Part of a small language model's weights.
Size: 9 layers, width 384, MLP 1024 SwiGLU.
Architecture: RMSNorm before each block, rotary positions, no biases in attention or MLP.
Training: a variant of Muon for these matrices, 10921 steps.
MLP neurons of a small language model. Each row is named by its layer, matrix (gate and up: input weights; down: output weights) and neuron, and shows model dimensions 0-127. Each number is 128 + 24 x the weight over its row's rms, rounded and kept within 0 to 255. Numbers have three digits each. A neuron's up and down rows have the sign that makes its largest values positive.
After each neuron's rows, "fires in" lists the words (lower case) most often at its 100 highest values on Wikipedia text that the model never trained on.

L5.gate370:132130122103139162119127131134165091145118114127122153114105131087119126086140164170118147109171147142095115134131156125126145178123121149126141091151141121087178097142096088117069140102141105131145147128093145089100114146147108139119118135135129110114124104091131158172128095123160137127109151120116134112165120159153154121122131117141122119095103142114138117116129105132165137133163
L5.up370:107150163130114150133114123111141129109134190126125164155118122140175122135147147125122146070107115192079093113129149183140158106164124138132112165124146079094120142170091096121134205113117130126123102122125127138164174144143163072108146150131102140124148148111152116138163103056150145147145147116126182107114109134158143087099106176107132126102127131111117112090113168145129146143139
L5.down370:150111139186143104117121140138119133118116133148122130136098148122103159111153159121107132132154109114072100117130126128146143149094141146100097144104134146125141141099132093085131141089158166151135142104111117127138124161165161160120109108164156142164092121142126152122135182156156129118115089143081129095105081137160121148138106123108126149098075133133138161138135108151050115155129
fires in: "of", "who", "known", "from", "his", "such"

L6.gate122:143167121112120142080145142145164199150139127116137134161155153141125130133119163142134144168143140131132150111133143131111127152142188144139106144147186126112102131124075116131114100108090090152167119150142169074105114127140157122123103094125127166151120133104139139107117126134127124116126166105140117130085138141185110166150171129125130112141107121143108136151158098147110171124138
L6.up122:155149116124121135097137093124158166140124129148119124165131071127175165137141093132167117131099106117119141175163095138161158174142116120136116113128172125102071170143170173103115143141128116110175182102113198095122091165088124153115185161123122155118104180121129166109156061121119107115136136140135123132115145190107101165131094119109149122097141143143128136116100119156155108109164
L6.down122:125166128103090107137108131152119148145144141124155120108119146130096145116149130145111095114053109172147127087095140106160092108120108080126111097126136144145120201164134128162125112104147086085113141112115134141128126164075123141049116073157128090159126130100132109106140128132133131139127132119109117154099108113102119123114169131151140166143077140145092125104139110086136175129135
fires in: "and", "or"

L5.gate494:146128164156168102097097154139165114155174115120126089111101104102160130125100133104171127172096141133129119148100111135128143134125122134115119136129105107097159121105111170122145166101149116185128130112167128150097128140119158143165139119138122107162114109139113128151156103160125083097111152129097128106103108096133093147115117106156146099129092119090148122096115121113165074100155
L5.up494:164131131128079095117107111126171131157151130147106110125152169118064123161138125128126113153156080123154107119149145166146160131149119151142130111101155121146143126131134128143112195134144114110096127116115162151171206108098132135120107169123148095136137129157060069100169178133113135129182100180164146151126126129139136151078137126158143111125159142153084124118150101140138119100145
L5.down494:127161149113144091115121143111086114117147108121092133187132137112103125127100158162158104098090091159173135113092148147131168133139110126135124127116180159105150100095132156168149130142115105123145131160157149147120150100100144110143171094171145128172109146143152093127119096177124110139084109181121142143109138145154186167097102137107066153128126159127069089160102123085140118140166
fires in: "november", "october", "february", "september", "december", "june"

L6.gate280:140091137125139119122137147118115115103134121089116113119138132126156116120127156127133117068083087125112125153127110091110124122182110150162146132183126100158186124140103123162152169125135141099083120120132127129092161132144121126082068112115162093131123111143085139125137102120130118132118111134142120168116096149142181140120148080147139100103108114119149116123125148104150080080139
L6.up280:126152109107154145147164138142146132177134120098152064114131148104145106116144128146091125123122112123089131097123109116106138107121148157121145140118136073104139117131164142132109168152117159150137111125129171103151096108162156155093159116143152172135132158104151110096126098126186118115137142115142125099090083101134117159124087143102148151092137102111132153149089109083079117142138
L6.down280:114158109097157135082132142138131142112112133115157141120137139158114098132070122134161122116120112153147104143123136114100155055140163096130119111136157128131117133092153115144120101165129125109139134111102101121139139079089116089207092201154145164155134128132128135136138151119114111136064137121170128132125155129140126123139119144167120109176140141105170111113127128092136109118140
fires in: "and", "of", "a", "the", "named", "former"

L5.gate989:135092107112134145164122129093175163098139122128137120129151142129148123133082110165131164112107134144056112139113145107113112108137122144124133131122083143097099134154096119121044144145171157099150177149116111104117143145167143140096130107128132130137177143115119108117120168155191113185151099131105089138154133091135160109142083129166103094106131123128126105116137153103121139094139
L5.up989:115120106160135134114142102110127145112141153127120095193091120120148108066169100087096114123129114125148120110150139096154094094115152148122132153096116156141120081075138151151102109108085105110118119193107168097148113156093131119114111155111088090179102095139093128126078148152139127125129119075095151154136162154150113125098156118102105121093111132135131134143103130151144152109132
L5.down989:142091093090133140142128142152156134141123118113127112123103139166143110125126104185168136126083165111103148144126163125159128107084154176158119196129081138132111106155108169121109140116076096116122125146121135132124108160134142106116143127121132129135124134117137135179139128171142132143098115089096145162131153158133124152169142124146085109141119164103136126104131175124144132128111
fires in: "in", "took", "on", "made"

L5.gate774:157121125110124090154167121158098121121171140160111100121148171118132107147108117097175144130103144119083144129141091127161148155149072121157105126127141126145108117182135108098095136126096128128147136132140143122156168151131146118090102107125150147125152142136172158110134172104127094097081145081090141121138103120087108163089119123126142134146100162143130153098124114118135106178175
L5.up774:149127128124090097132167142127132130141161143134122148070117155081145119136133117104131156142172067108126138164128133128169097111095144100134145109146130128138140103061123149132111090102142093132149123141093134145135154164125097130138110134102134145142153167144147132170147143123075145099161124107153143120117158159129105157156142154149100132130129158141113152105121131118105101118153
L5.down774:141163138172141129100133134140131144129154103100127097122150128122111095169107132112155151121110118115094148127148162182136135122123115137162113078164177098189079101112140126083198133125138107136128144104142096120158143134170179116160115181110157166107083105094159151130132168104158135166129100091167093144120132105132135119121120101156155152154157108143120126126105135126120109134139
fires in: "in", "on", "chart"

L5.gate715:157105112114141109169113160154132155134144141120140108149168139079078164114089105125126129162156127138168147156114129128161115101114131132130130163123130124122100143100113130127147129118098101127131145102109137143108105160136181132160131109141113113126162120138131116130123157178147107135125157144169150130127174089114127126127096109172156181142111126125128166125152114093101127099152
L5.up715:098135122124155155121141081150139097126117134128143098135124093107131159143094145121151141106154105140125117177158120094099123141156084108100105115143160121144107143099107116116133135133150172122105123130123096125165096104107163116166082114125102105132113111113138122164154102119102132143116120135164103154103152149173107116146165149135133186130117149181128132151135116140141143134177
L5.down715:112146133112143125117154153103127156138120135116133118110123167138102140136129166139125133136126096095133134141095129160118172160138118131112121118095158151115180123132145158165104126127115179124151131141152166127123115123122124115196095118182131176148058116146117125132165097138137161106123125090098108140150157109089168124129114112126131182149138150146148109112101145110193178116133
fires in: "and"

L5.gate659:125134143150115070143104129100161140155182130117142124076105131120123151153143141146194124112154099123153086101155139145166105075113136120120134127114135118130123104113142114107156101140102088148099134145121137101145108140129141065169126118139168132148118101143101134134137127171125111084110149161114098087178095094132127135113133140124136163170159130146134137128137133107120193146119
L5.up659:113124100112127135141108119144170107187115176143140153154136139181150115111172100108168168131146105121177121123123147118149138136145193126136102187116191146126103152088095115138091147141107118130096089104125131123139154138155165106193139167156119110119113135062134126064164084130132145157141122108184083147118085127121155108136154208103119135112159117106132119091119106143136154111157
L5.down659:142118115115156132101142111159154158091127153139116123099139126116109159103142127154103123152144120134135162116141118111097120110139133127111080121146126112134103108139129140128142139076163104084134104133161110145142120111139119147255097247129087148127145139123141112097127151093113139098139133107130132140087151138165098141119083118154162111151151139147167113118150142172091116120099
fires in: "and", "or"

L5.gate250:097106111143139168106148129087137122111182136103147170152135147108122191109129114144106098122197156152086147116124125163131140114136098142145126135113147093092134129105162107130121117097144130127124150148135154070109120114119120135166138121126126153110148138090153117154138150138115100132077123132127122105117128149135110142151104120098117154151145113111125124157114125134117139182079
L5.up250:154135083131127149099139122118160175052137142151179126160191132130150152110115147119123149150140126135145155153166107115087107122134155092101092091089126094132088108160140131091109124125107097144164144188177111061124124179124173140131080163147124128140135132107167124144132115118123116108161121141155105160129077157144126148116137141138139135133141154113156147108128153157165113114137
L5.down250:129079098082173131138141128181111100145122114130143124134146176151100126127158099111108101100078147154116135124098096102137112125143145145183143101134118163128111174113145160166123124152120117117082080111127135074107163113153125139164175194107106129141129118143169178119131113118154138101151132123084137147109108101178120124107117128140121133134121097103126115145137070122129151066162
fires in: "and"

L5.gate1011:147095136116111128073121147117120176106138113136142106114106133139132116112094102139159103123125150128164138114106135112141117098115143123117151109152103107141133132130098069148102130116125102160190152119097100146185125132168120131115162103146123141153115076122165126131115099155082092129128166083074100124150140113147097176147138110145081114157113153140109115133190112085128122112165
L5.up1011:135121125171143137103104091138137147135111140121175133141081107143119099136130138103182104113101113111157119145110156121131107149086127108109125127135123124107100148161148068117107167206181137112131170170096146168143131163107129112155137178137133133124149115109117186113115111121123144140094162150095114146146125125118136110098110093165139083188133111102142125113140132119154128097126
L5.down1011:132112122127113150113151112121114125157136115159092135118139147120146138121152139130152126138111159126080159182126086085128113131136145127145149117110162085155153099111098146168158090093163112133079113100130138166109144131132136172163109169121089127131142157139102095108098091120127161096110119133144095121145126096144096087129132164183102135093123126115152145150099125126073171094121
fires in: "of", "two"

L6.gate484:181108099115145131084141120129106129144104146147154145133156143130092153136144144125111130135105133128097143135114132134106146136099142095128129142139119138195126077124087154129159116103130131115167095150173124104114092145164111118149129109137115071143142146117110123125149111128132108137109080114082128080094157069173160127158133163141049101154121143125095159146142118122093116115175
L6.up484:095124126113094141101092156140147155131136134131171159090126092107142128139126171126133123123131114099160134109133091105084109135117114133144137124105135131087119157146146174115166113129083116102149113131070122096098087118144110157101153100086122106133116134122124125099136124129135149121143126127141147109119123092112089127127096118153139149099117127121154129103137127127075183130125
L6.down484:122139131115110131166147118115122123070087140146146119132170140136112163156155136120127130142159124119139143125127133150131128160165115107119110133146157127125121094145158119111115139105120137100139077138113144164144136171130099115122106248134121136138114150167151162110116132177133133140201138156147151131115118141126105117141102107105141112113148145155121145147149162113095131183140
fires in: "of", "de", "la"

L5.gate876:134139124180130117150098151140151142092161100128134134153066114130110101115141122157129118124095091189151120112140129149110150094165091122134130169109149142123195119150170107154113113145183170126112143134150156150171110138121119122114135140168163172133090128124171125152173133160131102110119144144144150103202075115124148107163143133157175143157146085168075145113160117152120116104095
L5.up876:143127156120171139127107151102130170156121134139160113088086149115110150138124141117167113107170108125152122161135155149085127124128189173134135134157171127144085116095108144138140109161149173150132103145135160123121136120119086159123111166096060138140136119094116118128157118112130139131111111131118125105161137143147114188083098180100105126136116119139126125136114145118117112136153
L5.down876:136143161151143111129130167131145123152107151154134139160113151086163143137126127097128130115141085123141127144143112107132132102126125135168138140144104116103076125121089129132122144111139150114172085115178142116112117123144134082146169135058089105104115131117130121099138103103157119096088113150098142120200141090142153151142105124127094178119112119148112131157155103115126086091127
fires in: "until", "year", "since", "after", "to", "and"

L5.gate712:130112125169125076105113145134164158110124158132117121127120110097141143092123149130112141091152132105114108118135173132121132087094132190144138165151092157114157138164117146096110081177138075149123114143184155117100163128158143129131134123154143145081148109134155092129130113121091145126062117115161126125121174124076163123110103106110145171096090137120098175138115154116095116140139
L5.up712:112125070156100134120087136087123093115121129106108101124152143142147151104134157132139111123153119138116136078124144130162112107108093121140139132135124162131146129128103121074106107128152148168137122117115164136114128071089122107107139136131131111144143184137153122115107141130136124125205142129162141115102083141059127120104130164128165131127139160121115123128162152143087088093106
L5.down712:185120112166145170135116141125103142105129118146106164136160141165154160115130144102160147128124125082118080104122143172158155157154117187115142102129143102112159112133126173140124109117149116152107166133091167108146169130163102094211142150134122133102144133158131170185130168100108140120098158127148145104141105135125120115124136095144174157099137176161093125154131146104115131097156
fires in: "well", "first", "such", "known", "just"

L5.gate820:139118118152130116126149089142163126139119140108139154092124152138127163113140164093119134088173091152128128143137173132149148147160200159147100114088154096086133139141102121129167121120161136134107178113171115131126108115121135104148139146122129128147103146079179089141090109141130086154121145128132118126084129139096106140146136119130160131148137089122164137128152062106178107110161
L5.up820:176128079124118107129093098132132128118113114149104110147160074140126156110136138144089096105147122148122124099134113179133096066118137167138120113118137142099135103055132087097161090099155133123134091122080135091129151104124109140113144110117151137099133099155112144175134150145113162151157094109121130150097091144115139121117152154111145138085153103126140116144121119088133113132140
L5.down820:089126125106146117141127085142124128090103096120093134128091136134109128144115158133136100110142179110099156116107151120116134103154075143130120148172128153132136111124110149127124106130124130146175114119113127126176139184110127115239144154143158132124122104107097141108145083121076172172090106135175109129100127110164099129105106132138152144084143081148100166139120122105125107137164
fires in: "and", "often"

L5.gate419:100123113121130138156114115092125068168179143118099174146149102095128089103151110131143153128113084152127062146114099177089097108103088145109127136126129119135133101115122125123137121135152122187108163109135145068104132132146132117150128115119110111152147106155143130167135182131078123144088109139136136117136124134147140104162101136117127117194142129152119145120111098103120125128127
L5.up419:143145114151066124128100139121129114140146151132144134144124136093134060113082148123154183152160121122124119147124074145130130121133113121148097150154148155133125109126141173118108119145099129111104172178117130172116123135141109111169065129142113106126125117109145170175116123131144132166097137128121128138138151132112149146156133107108153083084135167142130159119121134109147158097159
L5.down419:123144107141152112128112117121116129161123132113107150130146092109153153131104129130116108149140139104144086105099155087148131151144139126144130128139160118155151124123138087145145135124099103143127121167146169093089131128108119135182089074090158122082115139145098162115117083116107133140132125134124108138125141112133110123115189092101107142158113163140107119116124202136114146149114
fires in: "and", "1", "7", "0", "3", "2"